From a checkpoint of a small transformer trained on Wikipedia: 21 layers.
MLP neurons of a small language model. Each row is named by its layer, matrix (up: input weights) and neuron, and shows model dimensions 256-351. Each number is 128 + 24 x the weight over its row's rms, rounded and kept within 0 to 255. Numbers have three digits each.
A block is one neuron, or neurons of one layer that tend to fire together. After each block is what it responds to, as a language model described it from the Wikipedia text at the highest values.

L14.up134:106153132146147126113108151093118131167164127145142096107100167097118123118146100117128158144076127135068147146124108120159131148153100146120111114165102071105110155103124139121156119192125092138180104100129112163124125168111150141140145163125097132137167150174116154130112154136128111160
L14.up226:120145124135153164128104156139153160141117125137123129130140153167156137087135113135090116121080144152146131159101151093095136122103095157130138127105130139102161110113110157115140135137135131148092141114111103086118125093163164088112145141154094160125154126127134102123124133179108145132
L14.up280:146122149129121120112154159092114112138131185163161102144125141131141124118157096141126151161115094095090129126105114124127175140149138134080142161097116111127154123073122106136144096181164069156121144088158133092122096158128128123155168114125097113111151099158079102102103146150158128127
L14.up308:117069101184158111107073126116079122124171130142124132109121120136128096094133129136161137100116122123116112145080143128146164110089109125116085135073097138119119139114089158141151118136115096150145144103120126089162155146150151132139119126156094146147119152105150146081122156130103143160
L14.up411:131125130137142167101105175132104189158103092169144131132118097140122149082117117182132148079126138185121150141153116092099136133158122190160103128173131093118159133106101110136130121157126114128144130130143091101103135121106093144107169127134134130145112154143132146115167077136146121146
L14.up443:116131124112128115115087171117116184109114102102153098127108132133126119091170120132071151109100124128105150121138119145121157123142111134083118133139094121132119209164122117118162138123135103103119129072178134115134123179130139141119084113110118106083125138145135154093139114149100140129
L14.up724:107126098142137135147126158101109134171155122090136112110155133139146147082104126128081111119130140148093144143138109127143094192155097140139125152132126092120136106124090108102110093176134147086114096124113138153135123189144172127133107137138092177097145095095134122142151140173101135132
L14.up1075:135182154125113108126173149116131159167106122128116098106152129109135131071128091149154130139132128129079163118107144116108151131150092125120143143106151132146166118113105116109145135153217101112133068126128133081087143150119112088139117139130107144078126121177125129079141133131104150144
Ordinal number positions. Ordinal suffixes and ordinal words giving rank or place, mostly in sports results and tables, such as 1st, 5th round, first, third.

L9.up1:149123146142142124110161120143114173139147121111109092103175144131151126110097133141159126123151141127129150152154149168144121122126132135082113129123193156102117132073125138139133131112169112130169134125116079138146184116126129109139145097163097136141131099108141136080147118131154133114
L9.up16:094110135149109121114159158127111133151150112138134146084145108108131099154116120147174120174077118133119129137132097159137143114115124131083128135124094129096129135076113139144166129127142081117148142089116120098140147172142142139130144121166114158129187118120124114122122112131088066130
L9.up354:134106120123139162117109150117166123085119103111090100104173109130118120112143106162128148146129170089118142140118082126129139148123095169116128136152109149131132131102134103128127127168164177156127133081154118130142176135150160127143115149133140117127110107119151147126101154176150135162
L9.up583:152112141136105128124139132126117142142136125115086132116136146130082099143154130100142148143096123138137110127111164141048149111101133155092125106129113125082100130111133110113107104157155159096192143128127133189157103152153145104152130051155156115133140137098104099106123108147160071143
L9.up602:148118166152125129136134135139124140175131138078149157132161183135127139117112115121119113119135177149128128144111128120087154152097086171105124101114158135106106127085113096169150124152151116154145170131094129148130093169099118124149105116182114122102125124135145098130096133120099093154
L9.up785:118085157112094135129136140150134151110097113130085114145129144122115105146131113136134133123134133116153111106132121144130177147128082160113152149123153142152097166108120121113135118144193151131162115084121129099170160139130143111136164106133133147158154132119136097097113118137170112162
L9.up875:128111146134100152123137116142127107141150124113147115112107178139150131131136101148124119182152155112150143117145134126082157149123137135126120142150160053152126122154126095159141137135147125113127155110177121125134183146162145126152072117129102120109132157103110095111126142118165102084
L9.up1112:142151186152153085130132145098135115133131126126152138093106176126147120118127106099122135147123167123101150135097123110075138140161108141169104148094154107127129120124131092104123142145127143144138143129120124131117136171163160120212132071158131102107108109112185135099117118124147117140
Modal verbs before a verb. Modal auxiliaries, mainly would (also will, may, could), right after a subject in narrative prose, like "they would be" or "he would return"; also to and scattered mid-word fragments.

L16.up50:143140128134135120116122167131107118148140123152109141136156110141112114067105124143154157111113113124134142119144125111147157139119133151057129164142145111141145102131126122093131116137188106111136156100145139178100106115173143120131108129101111137129117147130140150125131124120116171175
Sports and chart records. Word-starts and suffixes inside stats, chart and record listings: ordinal endings (5th, 21st), "Ch" in Champions League or UK Singles Chart, list dashes before record lines.

L16.up161:079152132142116143106135141122132114143138121108144068149131134134108178122142134129093110188105146110107162114116125130142136163109124159115119182159115129151123136172068128098127113173119104125146155126154124155140143139133135106156105115178105138071149133124169109096121113134160130151
Name-completing subword. Final word piece that completes a proper name, often a surname starting a new sentence, such as We-iss, Gerv-ers, H-art, Roosevel-t.

L14.up177:068180099158151097099129132117126161130109127115120111175144116178153142097137128160085119180180109108103150164113127139118116113091140143162103153174159112158106127119110084127120107148089123135181183115124111120175105155144132133105095127181113117113131125116160121094100110156128168072
L14.up210:123118141130130152116124136109109183140117129115115106135126126136167182110172118165148119113177111088105139102127111171121121113156151145126095134118114080091104092147104086105166089163109141128125125130148137122149100094135101137085134079139148115115133141127137150090111120103153133106
L14.up218:136121126122101126138102117151143168109121124116139113125113116185096137124141127136088127120097113108120090143079112126090104132133095158160092118133057087128102164136110127082143135148111102117120195140162133146122113111138131128143079101093139129154151179132121123113130138177109138124
L14.up319:128163122148098126125153114114142116118171102165091143135105178122142147145144129137131139166164122062105118132132132158128087111125080126126137110097119120127132080112099120112103114192166130118152145161127118129126145134138123122128136112090089197132125156102136165126113132115133094145
L14.up516:128182141140118103108151144109183139111151138142107097123113100135089115119096101133099144146159095058127131156109110133140147086131094143133147126168103078098109130091127140106152106125122127110108125141137136084096155175092160119139177084143103167132166126117131141117102146111112116127
L14.up616:144121149108136100109125106116107132072183136132111139121119109123144160110145134115156130141118132061106138158091125156134114113088127153142096145123096134160108109130089086149122110145103119135159175143146100121116168124132093138121149104133109157117184168145174142125108139132142159147
L14.up785:123123192148139129089106150113121144119104151099140149117122113143115135138149119159106166162118117109168138105104114139062109117132119168107124133124133097159106163159123143068156119164097109067182125101153139160165119095110134154133076142116161151121119158125131108144098111174111116110
L14.up1043:135117128121078158116146121097096167107196103154151147116136121129136120132126143124145155124140122112137165123151127132136119120083143153133166142120125131105130164127085168145142146167131123110178140148121141112094169140123104156124172117123122195143157141095147161128143123146107146118
Name-completing final pieces. Final word piece completing a multi-token proper name, usually a person's surname, as the sentence subject before was or a comma: Ayes-ha, Mayn-ard, Sl-ater.

L16.up480:126155152164138159118176136107116173159126129111101144094089157188127128139130119132166109136152131131134130134142163170109134137093102120111136173129171102116082097125126104141093115105103143115194150131130154184122135117149156113125080123146139146094160102128136155129057114135144096132
Slot before main verb. Tokens sitting right before an upcoming verb, such as infinitival to (seemed to, first to), modals (will, would, might) and subject pronouns (he, I).

L9.up55:097142145146139142135091129103191156132145112100139145142121092132109141121140125175138094138108149124148111124121149148105125068127182138119194113150097131131077160144093150127138093135124143147078132134112132119122124140097112166098089079129084145116146175166127111140110159099130131113
L9.up633:106133133095121130122115106101124167125143099163127087136150126085119178111148146084130141116151125148111122147099072129134114135105127147150130107145111109172118139154086127108138122169166163121136148102156130100137121112155123118150084109104200106119175117147107146134137148167123139119
L9.up688:081131138159145115130110127065147164115099109118142128094130125132097156113127137136143126113201153101161137129132096139144120110101168174134148104108126132138093092104070110143150114155169108125100128131146140076197135133126108139110153124128124137133147143138135178082103127097142148127
L9.up812:103129119120162141121084119078134155123114130121162164097085079137082134110145139138128117142143127133157114105085103161094122083126166162114160106181105098142086099145090118129139113123160113118147133129197129130130117123127111126124150134136119150068146135099149112131095117161187151148
L9.up876:132121139157127118121092093106139149156115104123141121106138123151077142065126109152126106102117138113087124103101134133143136102102136177133122129137107084121102171125105157144131128162126145087148146141131131112167116101079099130096118143107147113135166105156112146089120143124121113134
L9.up958:124126170150176119093102139131148192119102117120108127138114115135114120119122153137093104114121115129148100113122121149139119112152127160137144116093162111142094116138074115140147086146144159101148132121112140107161125120144117122134155112145140182138131119101164148127146125156120140143
L9.up999:113133082126172130156127100097140130141134108115084085179113123132107130109113148093154130135117150082159077107091113151112118109073132143113103135120146108140118163150125132172143092183165124129109089103126129116134117124147095127105155134171167103123118116144134121137115129151179101194
L9.up1100:056063118183160112137114144066158174109133113124151103121100147136072154109147122143111109136074108103146140126138140131130110093145152164099119146145108116113108123145110127092163119162144123096124129115152098077123122194130123132068115135103117161122155129157123143104111129126137077162
Mid-word name continuations. Word-piece continuations inside split words, mostly personal names in tables and lists, such as Dam-on, Pam-el-a, Som-eth-ing, Misc-ell-aneous.

L9.up63:142146074148166117147122137125197143145150128163102128092076129144150127109124102141138133147136094085131131163102116115117115097108113148137122131121155103140154097111142110102116149131165147156128138103150112096119128166130194136161119133138121122141170151139165172109143118133186106104
L9.up75:132137154122166084151111133105104119151161118162131149146128127092083117105131104163136132113138120110168123164078161133163121126096112138093078140136126100135134114109088128114139094144161147135133141128160060092117143152137115098130116157098113125131158130150171116128135117159146119155
L9.up362:150118167136146170145139151140184148139161113084119124148137104147147123097144085106123111125104147110143134169113144115138186114106116114105116151139157119087133138085122131134157129136165121099140142107187120079121185146142190118122109129145123138138115121152100134129117135158102130091
L9.up626:113170154175103122154119114129112108134133122130149160133116149119096148109155107221128138129129107127121146170092152124124142158088134128114084172143157136110114135139092142143132129164140131149143152126150108146114118144113155148111129130111095148095130143107132093135131193128141136148
L9.up808:134140082138117157140130135114124138125157095144113148138159191178141117084139116124130125112120158123108132159118131120142137124170121096168111136116146097150141124118121122095144138097159154137120112096116098116099167156148139104132088101162095138152152126122121140143143130125138155130
L9.up974:129154083136116111106120107105117122118112126177097134129086115168139131142135107122150129116077093128138108165113098154112161125120114124121101160075144123170122096118125167106163137160142124126167098147118127092149128170098128142133137108144153119128157125172150101126080142130144081117
L9.up1042:106095125150132082122112130150094110096147113136116140114107075208111127115178120125144106106150109147099132160104112128126164098111110153133088166128136130111133138129102140152141109126156133084108126090149084125173110124146127117122132126135104163132156122116132147125135153134133138114
L9.up1046:133150125172158158132125174124089150135141114126139120155111122133151163071163152121146136116154134134126137156097147126109154140108112145135114163100112098150149137122080124129165089149142115128131122131128152094136097103149167110130135108153124112115153142140129115103103178148113142154
Ordinal and superlative words. Ordinals and superlatives after the, his or their, naming rank or sequence, mostly in sports text: first, third, 3rd, only, highest.